{"n_layer": 12, "d_model": 384, "n_head": 9, "n_kv_head": 1, "head_dim": 32, "d_mlp": 1536, "vocab_size": 8623, "activation": "gelu", "norm": "layernorm", "norm_place": "pre", "norm_eps": 1e-05, "positions": "rope", "rope_base": 10000.0, "rope_fraction": 1.0, "qk_norm": false, "attn_scale": 0.177, "bias": "none", "tie_embeddings": true, "parallel_block": true, "init": "normal", "init_std_qkv": 0.0183, "init_std_o": 0.00432, "init_std_up": 0.0183, "init_std_down": 0.00187, "optimizer": "adamw", "lr": 0.0013, "beta1": 0.9, "beta2": 0.95, "weight_decay": 0.24, "lr_head": 0.00737, "grad_clip": 2.0, "warmup_steps": 390, "schedule": "wsd", "decay_fraction": 0.946, "decay_shape": "linear", "final_lr_fraction": 0.0, "batch_tokens": 131072, "seq_len": 1024, "doc_mask": true, "train_tokens": 616100000, "steps": 4701, "dataset": "wikipedia_en"}
MLP neurons of a small language model. Each row is named by its layer, matrix (up: input weights) and neuron, and shows model dimensions 128-255. Each number is 500 + 40 x the weight over its row's rms, rounded and kept within 0 to 999. Numbers have three digits each.
A block is one neuron, or neurons of one layer that tend to fire together. After each block is what it responds to, as a language model described it from the Wikipedia text at the highest values.

L7.up478:567509541530509432585520487437429539504571459480498451503480477563505487508488526576460452499443484468521462499446431456482477447524458478531491481525516447558496482552433498529532469538479442417504427517539425504571450499508564515503494513427481456530563479469490550496441541467444538510509496516490546475521465489561627527449465487517467447462518515589520524516483486539526560518519
L7.up744:533506497467516501443531420559404513545527461529538478505487433505471490530477456462582526451442475490581514543495513526460498435607477495493468481448454526499513508447459527508498509492577523535522502458455483458519564464512538606533514519501475430465530479495557505492501616516494477529550544486463508474517491467605526485459452462515553509549516448517465572454517442563576528489460
L7.up1016:507555554543473544500539490464462632456521551540515511492517513582518544460470504497517468445437411462495482470543424550484527547495442465489430464484488539517474549503457545473556494494497508456533469530575499571552464513482502502575425524507462578550570432476554503463486552564461494463534447519565481472535562462533552600528535474515481563518464498500451471534491532519547425535520
L7.up1477:572517512397507545524473466548495513467452564466566440474520489491477501517510499609521485418495438524533529525560526564539453571507490498559457519528469574443497542466502483495613495484475440512527459497516469513528455468510501539513482428468404564532476526448467528459445523522516530490482539521517568527490489465579560570465500539528487560492490412536473440433510467538491565529453
Scores, dates and statistics

L5.up41:542463535491554473436517477501496544513512501415507502491517494528526513534503487564504553490507529459575523539469511575490576502529415541538498481515494520488492514480485484473518516522520399513508468465478506441510556477416604512498483556544480485440503452433481524479537485511511462513522457425468528478546442486530514502493552523418483471524440491504530510534476464511523508508427
L5.up296:487426527477577511488491469540469512533518471454509513505520521503527477509525473497540578440452474469535515476527549519465547440484494494530480492512469489457488510429488524488567464464505486435492454505485499488529524441485561545512499524537516451447497405441478503498533469425507469504486512474500505530518474385538446510470486517543531521555434483506525425542515417513519564522504
L5.up405:471477479531527503449479465473438511489521570538518484538495465542578481474470504564540464516500478571510462584502546518491483484522441451554436496530482511515511569497476541511491460489391417492466489514552539574567456445467524572547574609497475483483478476398517538489472550522585487512537487549486516479534498490557463604493437442525504457578499530487541424536547552532497523511464
L5.up505:467490452519562543532530499437487559584499481536437549479484463509506562541478550527520533507517553490540403513485464494518502575471493565529420513507461453524446480450449520518462552549497491501568514491462515545491510544491516530561520584550466520478475455491516414529528523427558502508508506517484511465485496512481500483483418517473522478524515495506545482469462506531506498525467
L5.up661:470490476494551448515547593548514493530588504465508465463509487544439500494522581551440532518509552491537485557459518540561522536519529506509509571515529499439496581527476482520529474454458490527489462530507491469493496462450575532491492515495498561485492477418470527523479567517555555498474506461509543537508515519458527433466431483520490533478562480513470569496473499535533534524472
L5.up710:561472524558490481486508447453469512516552487531555472457543479561485538487447512536423533479498527504502452546490488446496525549434426548518410486493484569521482483508490494573539435574442402504550518511575487526535512503523539525603559510498506542485472495468562544533524486465548520519504478533514573485475518483510461477485433488531485555463494520516483491421483561522540510520481
L5.up738:527535475491530549489517467468465501453590494467485477490555461501504475472558500564447457483461482504489519495531447543529494495462477532558471495572485561511442493470473551524555488572487435514532470473554473571537499466569523538534500439467507521410476429458476523467492501555541501509411474539478530573528526519554561594478478506510448468492455501564471534479465538456479490519538
L5.up797:538484526534596480575467442503437511504546450488575501552492500577474495489534508534413485514569542419484435529476472472508500525437436476553447512500477510498548487511519475574520488487518488471546452462521408524457470589547517528526516448460468484512542477437473502486421537440548579546469485549537507513524545497507487447490484445558426446471508490549473487479445464508457551499532
L5.up859:487499451527501474474583484437505561552556482490464521444457501571458525565501486478565612492536554473491451514529487495478509531499498526513410438488400488544451555507403535526384474512451469499511542509514404601526539519464479507467525560495471442550536457478530500483477523460498480482568444481488458442494525479501483544540476454483532493494520498571491475527451488511473470527526
L5.up946:532489582551480535535462469443437465435517563496566508411579478528477562540509517512528449489519562496417529553455473539473580465483515534485409573546523468474518469490455526442593485477503467571517574497501548544487513467542539555525595554522442488504491470448537485555445592488470557445469477450488518526519516501446517530539448484532497538473498510506551435488470528480504536509483
L5.up1005:525429500470547512433486427532494438490545497444467483496546454539462525508553516534499566497495493503524462576526454572488540528574475512493450564506556516469491564488506493549444530552408427491506500480520489538444541464441585600540494589486460510521459498527521485493500524506508471529499442493531479508500532443539487544479407411458483463532516456520493508483541578554463477518500
L5.up1153:576551453531497524485489477450542540484560468505528519509577537526445544472520458592483537528492518443504469554479431535525552530537475453535470507417545481456425577509484482494485513535452434472479451539508483479569441533477511502522522512574495590452484465509475521483513595549475552479525475497492494466445478446590436498508466491460519487471479524522527474439540465536516480488483
L5.up1201:491488449543525573500538477508499502582459494466542403473504476534463482541455469524472542530438544509495483506481471468465484577519511490506448525482565544499538526506514517504458513527441493534498423444550430529556471497584450566484537538458539423511543484461500500425502505511547598494556552565546499512481544471479515476496502522558512469495473496514473568387493476538529458513503
L5.up1428:506452463484510492480492449541496417490503476506457430508511477554443527482468521574519557466540457554506457557457506540501491521521509487498443549508553514465481543508497522518438428531438480464521510492571484515531492468478560550492562515485477490491532480460563575494463545493503547513606499537523509483500450514495459508499494479517478533482547547487526487449501531502482524502492
L5.up1464:576487469481529548483542501515481474552470492512528458473520506546482468509460481472492514521437457516578490507477484477489482474489560525512474482461500560521491510505526578530523514524445421498496471527506475540466488524483521558557513590470514491563543414445555529474475531447509497513529472593543522523503506447470552542494418528526535550515480435548512494518503487461474474491531
L5.up1527:477483465503467476460495485541501476439590550521495558445488429517464480445504523523562471466480447571534526475541475481549514491541463463441438469546461529514478571517523490431506581559434576519524445487490524545479533495467540529497516632488497491402503499485538514523512522559472432477500537539543519539572379502546507414471549537554528528480500427551497528483536498507517577513406
Sports statistics table cells

L5.up76:529566509519558516441521536443467554463475512541490508546509447533523475530504540566537539521510492519507477505521508500484538538459451477544448511512473482520501508469475505538470482539507487542557444497520532438526547426533548529509520529491492534508496427507531491514476485492552510469508484494529465495489469469559531494505435466487506539452408507559551474458526499430472496507486
L5.up117:595512456606532506492418512504439491485533581516508506492529463560499520441608473534539524500475534471454414427497534533537492545408439516564479533502483554471478522519480473506490488487515486466598518536546486524466566498425502526591479497489464506520509381517519506477493489465475592516527494470573597552513446471530528493515527522479504493496511558544511502454486473484533536528534
L5.up381:493491466540585517479506509496498541499506530510416530431475436546559439486528534538499580469531534591476469512545492499543501490412474590508459506511524535545493543469447548539527457537477501524557476535519454479512553536466526510508474489541512541485513490450551457558491471487529520513545516411487517562507410511529501547512448506484495545476419442546542490450593520438466441551453
L5.up401:458482449533600556435514506459501496438458582460479515519482458558488450556492592565533551455531504536464451531521477502488529552483446520472516535495521508518609435497468491546470459535499439501555517509514521564518530500488453482513473522557440527495478452507455484546455482513559475497543544515523536451516495532526450497528501559459504492497454562554542491470508549490460444514438
L5.up517:525483572505575445490528482510459544544577530520452564499474539485495525572445518473516523446439524514470504512472464570525514510501529535568451534530536536508511501508500515527421440516486502463556557513550448508422508481513568560513540526463501489469474469398460495530520565485454527488476516468521449540532475471519558494460490467560475461511523449470408453497474515521498521458456
L5.up533:566461519558585531485511516466487541481562485502520533464541487531536472477563500463507584466525533564488485495514553470480540496521554553520469572455446512566479492518524484541507460492514505426453521499465465453392557575496553496536574520527506609513491532442514499569544473523572524547505485473511469514479455477486520438483449485503513479430495515544461488416559494417543454462500
L5.up546:453574491481510452448590533526482507574487460609565477504488458412454560484553545490593440506492540482472452530521505483528552487512539523465435566411528518528557496458530513485490530544498490459535470545532429522501496536442435498457483429465477438471539414587559470507578524514479532530536438517510489508537556509564433449480460460514535445486533564530466507510559533504485515437492
L5.up641:449562500515517540493406515469511455517486507465401535507460493530514534526554534548471477507619498552462481515538456451581496440495507545507471467558448532540446438364509532593521466509456525514468471500508578441496513462511483493478450440604518532538449501486494496470566405457599471502480518478449469491497451521495467528534471560435482500535518504554453523454494485524564498523487
L5.up909:553529513511554545500406488542486429461506464451426499472479393478502494543471482523586458548476423564537452503524462500509553514473555553457484502454516506479506481474458496551501445542523482526516557536528523486414474547398475522500540513490487537445541416415474433596532470578485421493537502532543536532538462524508563461444502517511517497521403534533557523516529531438525432549480
L5.up1250:571512504450552586471364543447543443465448540523483554520507434511524598490536507493433491460496469518487494463486525615413494383438493504502505576525413471541557497460536478494558434485518473512533475505518421465519524502533438462602580454500498524528501497470467482509587512488593489540546526422491467492486466511548467450490510518568487397531519486518514529519532503498438426465429
L5.up1259:566530534437530481558432527508501570482506481538484533507469439466509510516432489487500552512509565489506468485489471570449491520439481549525392531454542505492492434409493534498508501552531481450532548564516487506506523559487509529496480476507439548531505429479488454568517470526513468521538538507550486484483504454496478498489445457489472547465480516550476526408514459460497488533467
L5.up1321:535563483588510563491526562425500509444472524456511556462573450540519531488494520456484445484509476515468499503544520517534492456439461511462498425527501477567523539489512538548535457487484454472534467518534439513486431490476483532513453416494580581514504546483503548492515511472452470470499460468538516522537476516502485515437407489547500509509523500538471502500603483514560494474449
L5.up1394:485599544543516532489410469431448389492477499514513418460488445530537475451553501470548565494464443539493432531475489487529457480502465535540494580519520520531504491454493529583498497436505439516505471526552525440458524506436508507516525472537452494525443442406488568469525516437515541540505447422486482599533430522522561517485441500539449505496512505536474531464539478489457450513516
L5.up1451:505431498482510409466500482491492483489571494530412500467524439514531508513439478484462510521470564517549493469467504507525501442442522523513441516520529595498495528518354507549499459586446456574508438417520470431481429507522587520488507508461523503489496473443471534517508488554500606552583479488498524521525510495493540555536455472493489510527412443441481477504588448503554491569445
L5.up1486:523480499469569480482537560526376509498495502443542548525478530451488466441493557528522585586491441560486512497486499476567563524446530516487565561534406465488419506443454482487478482478526455552479535536525464451485581446451526491529436511442455556498534491575495501559480477456510465461567511487559512528447516516469519554502527512527530485532480459491474478514456474480476482523514
L5.up1510:528514452495528537533490554392486504440494482545517543521515463523436454487513530486461517537539460464471456454481542528530485591450509491559508580493505581520540454493414516570515495505524510512560524516539424525433457474455464502537474414514512522488471433413539472524442531575560492507450475504555515528475484481486502481525482502478524527543458452572498487517471478470504534546496
Token after list-entry names

L9.up1203:505444506506492481501491485526398496510505559569570503502524459530465498470496504500517484494554475505481457532468562480486456454460473439524468477504482513512484471514510544500466497550458438507504532564486507605514475487455595497545490486468457496437481469516493428534485480483502516515579475455514487543487514504486503443497505489497455478533553421554503474479526589507442488550503
Sports results and career text

L9.up1450:543490605494527492509496482513459490495561443505495456440539432523425470488504467522490532512484485556561510507492460485465456547464481473489413528465489544484475560544482500558514488587461441496501414461550452543546479482492475527493501545484461488401569503452500557440522543388496547522437497522539604515509462504516593497480427513515483465464466480572471488438495543434439454474474
Sports results and tables

L9.up211:528441503553548446559524548508470551474525569490537525527499497525476440534524511524534539479555570463504491513502533507476496480495453506535462524541598504538487500551514563450489515527521457472528540413493515504435492465481513507559501554445503501542546512556512462511489534482478513501478574586533550523473490428489548546399428507349456563517469554500495509415520595534453523477511
Thousands commas, table headers

L7.up345:595521500501549475476439438521488531480482489489450480482485519529542522528550474561469450563537489461492458531524487449575491528441504589456500517467504509461498503460526537464482528434534436471507522584493442446506499509509456541447475546589485504487550529499370557531510484453505463510501556490542517508543509543512554484524480488496526478501478521544550521475464532448501592483479
L7.up568:513531509514496485509518544424511491409528479492470532415475514494506511476484517543519522520492584402588522504574436552425498500518522515515497561483504468502530504493521465518505547467497474578561435562468508447513489512495583525518465611584453500448524455549521507517551510529464451470468484468505523566466493551499440488561518423492490510491398563545479493489497514416546537531459
L7.up641:520526567475538468512438529425386464506487439423467590477507455459510530490518443538472478575573492470509476482552459500463529529432438510516411497467522472462486509559512464514507569456523400522522445516553499510516543564493494575464507442481497461562494491466493524495515555399497493520517467507522490475520506553469492433463501438480531536482528543478509467467468532467479460523483
L7.up721:497438552488507479566529533468422565525466510527524524469457485550511501520472518474472489495461508430495409547522483539517588544508438510550400527430455455511515424546488524540538480525509502510563518499475424514457479514522572502503446501529477516485497492464518496531441531498497494548558548546489508436450465559443463499465490456460495455499482495488567556517431493502471496498548
Wikipedia boilerplate templates

L5.up22:475485509516533484459503495473483515474532531437492577433526495497476465554459554499509546489520529513515452472543531553442568513494436576504407486493464520547523503468458496524543502570512510503545510531521497491489504492517520545479485545534482615465494455468531469487453525496547481481551572445507485554497475505543513478412449479478558549458448503557537480405508475436524487517498
L5.up189:474508496454558538503527529490420531498507543496470561456532469490454477553437533517528565507491533497510442476528504555467573520474445541465411508500528493474498507445433541554555511553466506491504564560513529494486474493472505565457485542529452495469517516505474470523440504512482495455544481426466476523533512415494502400441443478528548515489479483501537488391530471434544477543485
L5.up233:456490490501553487540506513496452484478566486436553555448576505517544477501535529435490476511523485538557493537521567504464502465515528508477472471511537537483431502501477531512464499477496451505447485423480504521441532468457485520603433541504532475469479461443506484547515444394497530492446512564494553541497487501559515492535461516483512497522512542496484441489531515463476490522483
L5.up267:484517505479589531492537535460422497499554537525494465448542488516463481490498502538556563486508552542519446473554443526509553498465448559515412513486457437525518497438470491546539483524513502482541503549503473538525506531522546552479511514549473542452470476486461497523460477534535526400504549473536535522518467460468527400483381514516551519500490554561553508415558472478554482581490
L5.up284:502502527489568536483507563476448499505524508489492558473545427512522442528414597544549543491496569502557471511542511513489605537449486533486401552519480534508524524457456475525508501534479494491559494516461464568473489494513516549483507582532463539468500481498533469516411507528493497463546526424520525534497504439540558459477445462492568520502428492542513428449531507469461450468487
L5.up424:498468498488556561479441520471473509509505533506468527462537448502485450503461571517530501472475530520524447467529477527502570552511446505516405491499476501554485505491500488543529504520483482487546505485480504476534517426553537560470506597539495565490470448474482451532467505525529448461580522458557530583469485462564500419449473452512540584537400506509540471451524450475561498537462
L5.up478:505471479495570495492510525470427556501478520478444513457535438516466440538487540532541540468494521507550486498511526533513566528444506513522410496500500502526516519494486537525508431569518504496554507549505493489511497470521524563454480555542515548490474458461459513513471512488534469446546507445467502555483484476547510464464453443509510541495441514526511478455534501466520488524506
L5.up518:515494494475547504481489565486436509484531534502453549518558460513465439540446533540573533484498524488516462460518537507457562543529432510508410504516456503537528481442442536528515476481521523534564542513513518513516465486493517598479465552539475525504502476466517521560484460489547481467570564462515540561506494459556536461452453462492504535507442552547501462415495459443499498503498
L5.up599:446477505592487480526498551530439542568493571567537542481502517527482506477491494509481494425504497456517512504467512503518568540454547429452494509462470503535598522511457510510573457518509441484566515469522493538465502418480481554567551513504536524437451421482536519477503571463556549532436515529483524595493509491482512465458469493529462487525467502480457465500486495485441484476450
L5.up618:513505497493545524491519530476448562502509533484450489492504446531522475503489540537523557455484517517538466492520498507479545536518435496511395488535462479550535549506475512540539469516498483518571490498517539469527533511496506554502465562516473542480473459464497464529473504531534497455550543495562492546458523420544553458440471450485539544463406474536501446442534480466489445543467
L5.up660:537506485464562524469537550486450532510563568466446561471530486517487466530476536550570561508539505528516465506586492520496555546519419515482398513504474480523505527455463481521520540543477503510537501567546462529510459499498502539493479587526451530461506453494524519556460511494512501483529569443511499544494494453507519486442423475506530530493504502551483474462533519437477474527449
L5.up829:501497484478600526475498563486456500465536480535455514452504447513516491528439534545567568446535528579505472469517445523494528531457479496504462502475486439544535479441458489528511440533465535530552482504515534536519479474510548557472537518455485587512456450473534473518469496540556487458543530442500465510478512434533548474468431469492561530458471460567549465439587438463497464560458
L5.up1049:507507509445571472467534585490455483509518486494490522474530439467495442515459528572567514459484503475530469480544503527503572509445495528526409554467487505490500492405474511574534521494482478488554482546495534574524499499535528559452452541532457532461513516491525459527468538560488526454530556454460506536538474477494557486458455518520601514499457523536520441418543501469514450490504
L5.up1078:523499525476596491458514521471442547523549521496458543466563487507459432538455543516558533505482545472519459452536497477438600545488453524507431525467471490521544467478446518548520496499502502493583522511508526535503485427497554534450508554543506555469466457452483489523443478524500483453570557457518496540512496469545546425483449443512537516481440487561553513411597482421530515523477
L5.up1229:542517558514507542520505540504472526531517501505490501483516478514467475530472558485526515507472555527538478506509502483482603520463427470559462511567463458488535553444532516553529489549491480558607421533468474485536523462546481539465474574554481558493463442455532483497458488490556495431567557503507491500513497463523542503453450451530521569492472466506553446454541504434495475498465
L5.up1280:546468534488535562493475433452385506424477578578508498490510447504526553499531531533507529509534528525545412475525466492465527516494486430483500499508481521598531498529415540483492508533446519465517523548518501576563542555520544537555493456492486516479552509512512526430471496489490596483484500486487495459539467484478471497532455499532472522539452483451537518508537515516488487523596
Table cell separators

L5.up5:546463527532537466447526526483460523479487463516508502474564435513549523470469541476461491481451485474564481513452471541471602505577525486498524517399547540486526544454417582536443459534468532467571483514483522516517405470497457592491525547458501468504524499487484507520488465502482451486537480580569583487450504396434532472389476529470548469549527589553548518544530446524516485482444
L5.up13:533517492531601547496553547577497490518555544511596512457489463564554458542538613481505510432468509497504492520480440602477495452487475467607500542492505490458618504469438531490502468484478499475504439498482512532536483465437536514485487576490464583441514517448475536533522585502478532522467456515472504579461507472520523450488521480604501496514427420467511501465544544512432480447457
L5.up153:535419506497497493528537458505435572540554545567532512429504456474513476465445483487488481531525534463494511562482514420525499538494422469562481503448506447487521427442412499540480489504512397533527501535550553540520438473510544494497545462464495538443522479480543503433450469516570551501500495494516437470483541397537489545472508484492474515514529528525529494440493518548564497442538
L5.up229:439554561477525537545469530595485435447465517553507555470529492561537413502491530502530599559564465542442406423545534500505437520449477555464448494499507490495535461494456458568520455467505501519485465594490439505537545561477543530479478488502539509469551450460510546492438536499537546502574578529480430482500484471552471521514459498509510527483496582543533464463448472517401545532463
L5.up361:491543499451570436461467514534453587507539492485497581526530520515471502503444543520496528516507508503514443431500466472451521507515438451501520451391490505525471457535472507495518571496509430550541411579446508494470435463497495480470429475524427492543568519558540491495458580495527581391565567491517527406469504389538430529491467498457527566468511569549554546483469465523503522492547
L5.up464:586574498518575561455490519507520509440540502468528551443497458508449498506493525501506512509488515509457382541514522480482447486486466470472488510516424543555543469461505438528457455452501477480540538528532489490559443568529540509465512518468407498436446497467453500501508523453624476478472513502530503489469514494496467477557493477550515539439515515515495458462462519448547544563496
L5.up512:472430536516597520493489491511430483440545511505569492436547521527399479517480549513500525497494555543572470487444462569529465547564522492498539547543448490471494551460434568504550509586519523600479521531486496505467489507421571523486512520504423495522505409522466446503437542542436556424514556539440498486525457477515530490425499513446532475565462496499502509504496492538509498516477
L5.up667:434500488500614487536486473512473466491484528507420486438655483554415442494474500461520501529495493484514494535536510546495456526458535560527470500440498554508514477551499513527415465515456439448549526513451482547406552505500512532615439548540489578486530476480454458481478477522474530513563531404546515537468490401515582437494450511505555482490512525543487455430582461489491455501533
L5.up749:514469414458491573492521480508414499501554495542502586409506474526455410428443477506476530521471488471490437517466501558517532511524472462462485500383549481494484487517482565530432528576520449463511468534507423492428523476546461512513490458511528514470527458477544461473412487481517475464514514541498523497462427459538485493487505519511544504490453538641407491447550475483530496437452
L5.up966:593474499535580450558462456511443556446479514464509557465504480503460542531488528524504524506518518490498402511496434496488488540516405552565485526486432532491509476506506516488519498467542436476543546531521482492501492535480487491530468472520420551561538505444486480503431504518564552572461515495549450448475492460497441465533494480468483422450472530546561468462465487501524613454458
L5.up1091:511522545471521474466475504515469544532582466522505573509535533508515508515474522529471628553570479505509517459504467518460456517543516525478466515428494561461451495552507492523475465456616561444501584508557543471476481466475532482477469530535485486561497483493487479536579430454489495503526500497557532470446477413456508497446414425519551519495477487458443503487467473453509503482480
L5.up1173:475506511513524481512472516497468532427446533511467569509475480514433443567472548524502416532549479559503465530476434539492510568556480537553510539417489514424547510431460544525463504568496492579565540507459518442518482523526489517525551522474478515551450496534513442476455547551556461534483533516586491520453500404476472527424374484498520468467503437509493521414426493521487512521473
L5.up1252:545554486508567521527482539456460564475493598630499510496445494555480490540476478445525485529476478527567490545475579582540438450507443560492473525470486499459562576473429520524468478480526454523562518538533454530527415485515500500537518544535419544510504443438503525487503456554509460523451478540526470550529501423506481447451445478493518507542435526509482481491486526433423486475488
L5.up1407:482541487452484521403528500477493524452528522498512490504462513542550521523503551531456582509474513489561405579489513627466555496541496487487508523497477509465527527467531475534446510520493497578473500477443487455486438530471528549527499559511457544551528457494490491475541528534515567428508461488506551480566445494488524529498417476484488452520550440502441501468545559570452548518456
L5.up1456:486516467419551443566437496501502533486561494528587582456442488491548426466570476534519468554518542553493397480466508545459496457484479442504484485406417518532474468469538561496556466593555497479532523514526556535476584550469463525507506440492474508541504473538488427504418482492534479442530549513500581501504412531466505445507490525544579509508453526599497466466555505459494541481500
L5.up1484:444479481517486553451521487523468555434500530503504469547514495504447483519499551527577461579545547475574451481537541487509519543493514518528478516465551424458538501458516467577435503526599478570497490475479487545461491509451499515483448530511498509481529461522509396534441516534479514470451499493472531538486466401639460523500499494495532490443479411528516515409520491483570480516484
Numbers awaiting a value

L7.up169:568500469485599457506576529494467498545516535515496456480557484548491440533460492498472480448524524513499529579454518513552563463456511523527497509546422491476486488560459527514566433460533515467474437542503437487460506571552448488576436513556534486480531479397468451489519596452498561432461529482508551495404520466528487564461446552474475541499501498475446481458482525455501514545489
L7.up442:481491536496538513493545527521399522513502493532488499465450426529519488457516525476516473411492443503507419514494511519487489525527542543553492483503516485539439501492490487608459480560479467468522471606496423530560563511432478553497549530494524531442469517475510531542502437508485462485524569472490496473531479453537505485505492462499522430500458572502489519515517547572421455448519
L7.up1077:517525538500571529456517459472509475448477485507500557506504491518509511527515438467530433496494500521456460520449497514546511527507486442495464462501534565443496497445449419571544498509472519491522557511528524524521526505550545493522519525523420413445488479454400498508509515537421476463499530523488573453510521493450554555503490502616486565440492515508553403448467545506522534483544
L7.up1092:517509539461536552470494523481456469481496540542453465436560469492450462541509528555537495491511539471511484514488509519499532537473482533538407504470480537492511500458448509554488484558499516493544442536569489517571484542531506596534487536561456551473555497469514515505496509477518531433501505426541457533495428449507571494477410496473521481484417502511517470434565469460513529561518
Table row-end separators